python train.py --num_hidden_layers=8 --hidden_size=640 --num_attention_heads=10 --num_key_value_heads=10 --head_dim=64 --intermediate_size=2560 --vocab_size=8192 --hidden_act="tanh_gelu" --norm="layernorm" --norm_place="pre" --norm_eps=1e-06 --positions="learned" --qk_norm=false --attn_scale=0.125 --bias="all" --tie_word_embeddings=true --parallel_block=false --init="normal" --init_std_qkv=0.0179 --init_std_o=0.00449 --init_std_up=0.0179 --init_std_down=0.00449 --optimizer="adam_variant" --learning_rate=0.00063 --beta1=0.9 --beta2=0.95 --weight_decay=0.33 --lr_head=0.00702 --max_grad_norm=2.0 --warmup_steps=312 --schedule="cos" --final_lr_fraction=0.0 --batch_tokens=131072 --max_seq_len=1024 --doc_mask=true --train_tokens=900600000 --max_steps=6872 --dataset="wikipedia_en"
MLP neurons of a small language model. Each row is named by its layer, matrix (up: input weights; down: output weights) and neuron, and shows model dimensions 96-191. Each number is 500 + 25 x the weight over its row's rms, rounded and kept within 0 to 999. Numbers have three digits each.
After each neuron's rows, "fires on" lists the tokens most often at its 100 highest values on Wikipedia text that the model never trained on.

L3.up1417:528512469543513488542481487466451475464485495504528477501485514485508521571494500478496529494545486493497497485495473478489453488469511489536524516500513551549480528484481496485529484459497502490507484485478490499511536490509496482522551508510463473523502526486520494506467504499519519479
L3.down1417:515477501434503515480516503480502473528471476510537521469488471535540479527521499458552455493506499491457520472472449514512512502484465531462463486486461521520482510504521513496519531471530494443502540505500499582493516502507507503467540489468515469540533493516498505486515497512493486459
fires on: " of", " by", " up", "va", "ns", "en"

L3.up1788:499471487490533525479492492465515532498469477501485503528473463506495533517463542517468494506474498472481531478462531502488450502481514515551546530489468500508464522500442499431540456514511504507522456539445507482468484526509491462515478511525481471517528505432523499511490523523528487489
L3.down1788:541498537504505542529548492490502520487522459487491512519512466519532498556459545491498456506494476495534500482541513538512498480575502529485507507511526502486475535512494489483491469465493480483466527498496532497492485489520512539510493484512539543534526517446477484541478457549511526473
fires on: ".", " 2"

L3.up2332:497518488558478466473477539524424481511471450552482547466506496494500496539512511503485491480561496489478521471505483485538514530521507526493547489516502495560533551500513506513518473503499532485509513513505502493501499482494499500507521481505504492455465490536478489507484490482521492456
L3.down2332:542472524450520528459471482528509477486524495504513427522531495524501496485464529491493520479478539474442510450550435487505488496515518521496551525509526450524525503553491492518514502465506475511485507484512488531485507532472535525513518466476505480509512524502525496482517505481540473520
fires on: "\n ", " such", " the", " these", "ti", " These"

L3.up2017:509476487511490514522507533470451458526499508518503485490502483512495460514490512498505516504464430526475517479527492488522486483488478524483535498478510491535451559491517508548490488497487492493489520499484518478517474494515515517504505483511521489508510531503535516472510491474478481480
L3.down2017:498493478485481526533494445524521497484522476498461496511502495506533541435509504524536520504547452511511497467446492498452506509497513503525505525528496479519562493477502505518482508544495506486530474518533517527495467518495508533486532450494514528470495479438483511534538539467502530525
fires on: "s", " years", " which", " that", " who"

L3.up500:504537477467550517504488489540551531509508504507479519476507500494514480503501524548542493501476458477493527511531494490493473515488524495503524502477502500494515496504507504486462463497478517465457514516472506488547444446526451539502527527520491497481482533441550538468496486522521498481
L3.down500:475478457528471487490506505482474488506574494505457447477485531511514535502489506510509484487491542492510511500522473528473503515524503481505461526501473463531566471465502483522524460498515516531523497467523482526518510480472528487516510478479565500436536482536523467496503521520492516510
fires on: " and", "'", " was", " is", " the", " its"

L3.up1493:506517510480522518509446493493512496546481497540460472468460433568475487486532496525536480504466525525497496516547501480495502535494473488478488492511467481508490491469533501469489492508524497546469451511506482446523535457475493509514494470555473498516495509503460477500496432498474494494
L3.down1493:520479515502520490471518457527455502502518462483493490489525498533483464508485499492465486492500563461526479545464475484495525516512523563500528525486523520490514498496503480495498508484481481480484492472483499488515466461496479493511457477547518490500478528494481505487484509488486509479
fires on: "\n", ".", "|", "  ", " UTC"

L3.up549:498498496482515491499463514529516483547531488481465492494517507482488557555465538486519459503525526522509518524496529504494489498458500485507491516512507523471519482528492510505518518536519498549485488482480488521502526471527515550516497454527477488436536513530510497466484462505516505488
L3.down549:498536486456529488508475493476539471506486539500496505533494468500501501506473447483538541479513505476463482516481485506508496504518500485535515497528492457555507488482533523524461490499522503491489474485495506532494472500453462486475495522455481493509492522474520466489493545473490502568
fires on: "s", "a", "ie", "da", " National"

L3.up2259:510493487487519458503458497488493487520503503478458525477495481489457461523514517552492496525531514510470525496493528501502508499499482471520545488523523505526495491482474527521482489479513512467507497493462488487478493514543499498485499498520484484521521474464564525514497473489477506509
L3.down2259:513471496485518468504528471511548530514526483501515470434486493467518515436527451497505481493472543535512524502477494489487497493519540502511504456523470513533467487505489505463534541466517467516528551503507513455475484505499509498501498529474503479463428531525474485492523518471498491530
fires on: " an"

L3.up1887:524496519491499536538496477468507512547491477541500499475491517533485536474536534535529522512526502526473532504498501458492470511527463528519486512467505510517453520484523524509501501508533456479491485485489519490494494479484470464448494535504501534473486495486510520476493512539526496470
L3.down1887:485508518521504470514515546499463517491541465495494518503469469525488544498505463487523532506481471513497511485444558508508504545438500495509476513495498529523490529531484495482550505508461489540484498509509533540455477440498520491489515503526491508501496507468514494485507539452521534524
fires on: ":", " for", " defeated", " towards", " to", " –"

L3.up2295:538516519534509518532522502497517515435491486487512559518468462494497540502507492492515505485479510480510511451460494431495508535508504509515527480474501486503559499525498496502468521509476559452504535506488524484511483496486407504476476452492494452529547478498472493519463492525508515503
L3.down2295:537481487455449524499475481491537500523448506549474495465504521488481545528444486475551463513501473465516497481463497511510454501483513424485470463470520511456501551518538490543501495495516473506505498449512498445486515520518477506479501511507465504480479543482516515484496519488475478485
fires on: "'", " of", " All", "ing"

L3.up1591:505522522480495456468500514479466475487497515505474474485480496529505542522500494482497468540543495480539545488536524515491508494475471486509481511486523468495503516447524526506449485517509480547518490527544535483528527494467499477511485477508507537475493517530511484509468502487486513512
L3.down1591:531507499502483498476517470512498478515494516527491498500489487520466515509477525450492528504474462506539502505504484505492495477549511508529451528530509489492481498481531528522491463474530517564523534496504509461476489509517498535482536500479515531503514493528477498483508556531534512491
fires on: "-", ".", "t", "th"

L3.up649:504514474525493467542493479474500489497578511501460464486474470535471527526478494496540530514509505495498563514483513520479466541546501513523483439489513518491522491484520502485494471510500490489484506520478539489508506556546506511506486479520468499516478521460486484468481503496514487540
L3.down649:491483508512519486498512447528509466601541474533496515504474502481468470528505526535503494510553476540469519488488490476486508492492505528511505583548523521515511467513458527457478473503481464513511498465496529590488530511497498523479535525526478508535527458476471531487489501562549480549
fires on: "ly", "th", "st", "t", "s"

L3.up2524:514509506500492511521468458523471500519460538530471437463489529454482510513469533496492454534516536498434489476535516507521480492474510487480469530516468549499506485518461536444517509494464552472493474478515461473517528470505528483526515495519451478541443535497515519505515485521503502557
L3.down2524:509512578483494532469474465527467529472534483519465496525504491528457487492501549499488510503514479505520473544496490483519533487505510514556489505500498518523446497481548481501510502514495476470464471521474480459528500478450487442456516477456482485528493491513504494481516465498553488490
fires on: " of", " =", ".", "all", "at", "|"

L3.up1144:497484448538521516499536474522478526496517492472498536477511521523449481475525540476455507528509506523499494500497500440573448495498499480504524474487494544513498522489484501474513515510491508457471478491485512504539538480511499471498510502504487480534535530515520515500453455529481498528
L3.down1144:481485481508486450496514511461519499516505511540476481495509525472529525514493540490543484470517476477466509513501485477503519544514497500528498479567571534516518508479536486491498475538501493495499487484535512493490450504508452511500487467522455528477483478521480534485532520520503536517
fires on: " that", "\n", ")", " such", ",", " as"

L3.up1540:494495490523489464513519450518533484543521532497516505498491552462518511503499530532489512513460482544514523496486501468538521487507499496470528498436470549512541500499493501525460485536522495500494510536472487491493499501510489473458502551517474488505486458519539507473516462486478509510
L3.down1540:517459466533570482497525480501477495503504525516488540502515489516484498495445472503530470499503485515528457525502529497490496490503477553487502503504507479520519534484520494507497491472459476468545528467502506496550500513487529511496505492509533475439512470507538503501485474521495487417
fires on: "D", " living", "M", " acting", " Com"

L3.up1777:487528508530496487503493508483484487471489547523487501502486492470462509514520519526496522507532519515504478487537516469495509528488441489508524488475496478482488511500537514512500531479461503479506493514521498474498483502504466507505484459523474478488518502480498516512522441526511480506
L3.down1777:488532486517483485496521463448509528493505493504490516460527506499520518481488467479476487518524484506480530541468485532501530516451508486477527547471508457494495440517472468503519451552491508498519482527511456522564535523463483510471533524495525492499496444459502523534531440528563486500
fires on: "ti", "n", " States", "t"

L3.up173:497520482524505511500550518506467508483518522506503486514532457539469473460517508510512540535496489543505519492531499507495535526447518496528486473526508516489505531454471453519492498494486532482471529497508477496496500471501506501450566503518492527479514529469517470519499472523494490475
L3.down173:529525486519519494498530482491556487491528464473522479492473443524538530497482481477479498456515536494456514517499538513532510455501522483520496480457492509504491480489508504496465459457506486518498516523500505527535483498522503548519490501496494558504553481492468491507510523499497503489
fires on: " =", " that", " can", " to", "%"

L3.up1335:499499511522498477456513522458523487498497510523513479524475494536473450506502482563492512512550468496501538500464489469498483498511491485506482497504517503510488494498527460497528507528506501493490508487505504517531473498505474482476539506492487512498516453489510476518480477519509501530
L3.down1335:511489513442496481523477506446471524485452518465460488475482479499503527482505468492483503441499537480493530515525522512470508471538520520443465522499465527499536528515494528487472500491479480487491517512498507478531533538501468505469480567495490510507531529477514523503513480523511529498
fires on: ")", "–", "s", "e", "I"

L3.up2527:471506503546483467479479512534462528501504543484492528489490478507513518531491499490527514511538455480511502497487469524489495471477496522512491519504507505488499566516529480501509493511502514532491541528503527500545460487487512514518506481535467512554468537481482535453470512500553477524
L3.down2527:539494498496480541468497519485491503456514530510480539511482535497496508497535526521481506508520470515568526484517517482506487508515528538508478476498456448498538499482491508503486483507523511510520478488530511459495480495511514475477463476512461488533518496503474529497516519459483521508
fires on: " %", "s", "c", "t", "ts", "p"

L3.up2193:489477494480515506529511507523488512505479519498528501492431473537525536530492520515483486499487486467506533494468513523486505462483512507499531505476534485478459497488481509466477452517524494499511542499486511497505507531470516455551519486482498502465523504528504486470476502522478483463
L3.down2193:441486502508532510487478517440524515481531510545462511488510520480507495507495511505485495517490513472507501501483457497527499529487474463458487509517500482511483527500451523507506529494533465491507529527471478436490500509487530480532468545479510483530509451464504493435507444497594477513
fires on: ".", "dr", "on", " of"

L3.up2379:531474518484521460469483528536495456483515506527459523496500449476443526548526483525484495502513466507517508496462493505494450489474480506542484515487537540496532511517505433519512501505488484478482477484502461488507497492485538517512509517479519507561524500513512454498447536478472528512
L3.down2379:614483506519506514515518496476524454526495475545476475499503483517516476489501513455471490502432529452505460497485459521490495518546535450513488477477482490499486515497536474521501471471492530504496517509519483585476542541474494472471499500492501509496501474548551538493497563501528488497
fires on: ")", "\"", " Albums", "s", " scores", " work"

L3.up119:501507504486513473554508515494560533484486561519480461497532504550489557512504502518489462541470486462459504485506494511525487502514509449514534503470517515515537500521477517490522486520483496524544441493517468480513513508537516457508514563474462487450454472507493515527474486510541472469
L3.down119:550498493501442517477506513520516525499529497506513527519480523536552500481502490497496465588491495497494538523476527514495518464511483476499511474485474462523433459516492527490504542476514486495506557488530481440537486510497532480479494467463482512503490495502488504492475452525486451516
fires on: "|", " |", " .", "\n"

L3.up1393:507517484539491524492475467513470522511517561477493466470486461504501523467487509508475460509483560492508521503499527450516484491501532486537517493491495504504489487496513481510525500456477547432522522493502527490488494450499514525486501515527503523513505568443493505502507459504489505514
L3.down1393:463458468477530515453496465506508514481528460510568469443540495494480452539518511516485511502446516502509530531529470538506464480491495503501554474522536466487527433495481502516454557492516497462488519515502487499511514484520519477529508484539486480535537500462520531506532477518455485479
fires on: " of", " an", "r", "ur", " p", "yr"

L3.up264:503475489506533505528493498507467467502460508511515494509500487494540488470512515508488462550481503527468555498504502508516480482514492493480493505455516515499531481484518485511529488494514496508479498509578497486474504471497484538517533495550472463514473529514480479513468460554521511489
L3.down264:438470488502546497468504505492496528541510525478520493480463491436496482522485533492518490476466425530518519482508476482487536537481467501541509520520487517493478478508516479439515501560502503516545524541514487474490503527485503485550493483493485528482524501498497488556524498459497509507
fires on: "=", "|", ")", "-"

L3.up2138:529501525489530513498492507523480455515558541524465556487499478498481513532473502509518501489490469507513489463507462483547504475518468475510490488477492531509502520489506476472512440517497500456499471493523492526482485477482508511533552475533465474535530506531525516508481513529482497467
L3.down2138:578518504489522482487491515492481477473510495561489511475507483495474499499496513533508472481496497552510521483503392482513507518505464464519522493496480495509497514463489459505520465517506484484478480508524492660482490493508514505497516506525453481522516489560522503489502570519496502485
fires on: " of", "|"

L3.up141:474529495508511462483469508507512499530521522493446469498497531541487534534567528498526497479524523498520512460508488482529516509519482471504501508532471500514498522527509499528474530484503488535462523525487482461499518436516483483485499482500489534519500486508535495544481516490482466475
L3.down141:487487519474461528521493510475497506518467509496479498531455494476549498501490533496422501521487506477488430478469484507479489512521499476519472499493495524521497484505511484498565482489503529464469518516520534455491515481501514514453501489469536485468470483540496498484485507502551506481
fires on: "nt", "t", "g", "ss", "st", "ct"

L3.up922:501503493490540481496486472494522497538481533500476464537489497554523488481464516500491497501537514538485513500495479494506490493498523516513532502536472511461500518516505506493531528506482524534456509448520473458519489472497529473455498487541492535506451498513538508533502466543486504519
L3.down922:524535486547510495531484499478514485471478496482520512540533451466440502526509545451481487481500506507525524491508472529484446509516537485445494490508499521482516475502493519507475477480507519475462480486502545464508515485503502536499486511468484476496504535505490531485500504478482565497
fires on: " 1", " 2", " A", " B", " II"

L3.up1606:475547465525485529518487465549482509538504556453477508507534490556484507525509541487523480497506542495477524507550503491528465504482471506501482516478472523510487484506527516496508525506521500447471511500475485493467437458464450439519481468511507501477495491538503468526505506509498494510
L3.down1606:506497507468508503521529525479510509550511503528485487463486485557502525563487525537437499510516481540490473512515500520516519514516484521486485507482524487453517498506508534520522492502467463500503489516519531515492516490462514490460456538489519547497538498487489479548458501540538521515
fires on: " to", "s", " from", "."

L3.up928:514507450531466504513482472508462447526513504501499503497503477510488500497521461542478477489502522497436510506453488482483483457478490518524549518459514492506514505493476507525514448482472512451516475523481480468457443483532514476495521509494494538514505484493530480531484473500501539523
L3.down928:522507508461484526465475511482516533505506529515502503502497501513475507481486561474479513523457542508480506493485521468495516516514500493556494489458508534466516497524475494510506541500495488510517494524490489507528518504559475485494484522470524496533453463503448520545486499536513553463
fires on: " that", " this", " end", " name", "e", " decision"

L3.up1598:501523509495512492505510478508503501496564521537503523480430527461498489529515459508465476516543496465521505476497498483491503567488506515506543494483513518495513507493478507493479527521500481506472472485471514501508488508443485491480537524517503470481438508473529497548442497543465509491
L3.down1598:524471529518498500544477523535494482499497524466530482494504522481504523483495503491516535461495479510491523519489467481488487493484475512508484476537481530498480501471534487528482477487494485512512486503509481569451503518543477480483514479479478550508512501527537517492480511469498539520
fires on: "on", "ally", "al", "de"

L3.up737:513477499508506495497474534507518487507501511509489496496488420522502480507511490514516508536528497532539538487451475514500463497480515481535455473493518500551500506474475495489520482510506510454500515508504494474489493492524510451560512471494479475532466478473506484508464536523487472565
L3.down737:589506469503517469477524500482455483553479477499510488475495528510477466492480497520471541453507503497480460530522468521522523487517488499481540464479499514481529485522514501453466480494504516495482516478420509577539506512486510521473521526470466494503524467494484562467511533475488514523
fires on: " so", " So", "so", " En", " and"

L3.up488:537470495508473499530497479469517503502508496513486447497498487489491526494520495494498503517472546525512477439512534471508505483484490489505506507464506546511533503511507466442503540497480473561463495519484496445525467486467530504479528485535496487526518508464495489501431451502510494526
L3.down488:494498504486505528537476497529486505448518523529505510564499507486506510461464522495492535504515447469513522454512481504507515497485521511543518527448484481503525509466564499504466523521483493469502505494480511476492450441481512508494490500481509466506513484512531500507525479500477515498
fires on: "n", "-", ")", "ș"

L3.up681:531489490501520488514450504509534496526529520535483482505520508503468462485534527522546510505528484481513536493517509486488492491508491496524523497541513554483504522545498485480500502497481509494517539502469485514553526447513466513498479544481518486491493517514530504512517457560504524530
L3.down681:525517520521510512516520492484487494485481497500521494495478476502505584481497523446532488526529475450543495485491511477508558531590494521473445530498495472486480505478471482477535477529466491476508529508483481483471494517525493480479482459519500528554488553510496529465519511446518504487
fires on: " and", ",", " his"

L3.up707:492519505517488479523514461498477474561495554508448469515533456527456483508478490584461527521467528537492515509520515464512486496488418494519488521447465556501525487477457522530516504490481482475494478498518479489490480480493512515498526519507488522548485506484549515482498507513500458506
L3.down707:478505505505498521527525474508499466524477492507519563478457549514495463472507549500492556436544497506474501501489506457522527525485541536485489483509547488514476531496510526487550470475469489499501500493491517509511479528482484501531490530510548502494523517526503478553495503527498540487
fires on: "%", ")", " to", " from", " –", " ("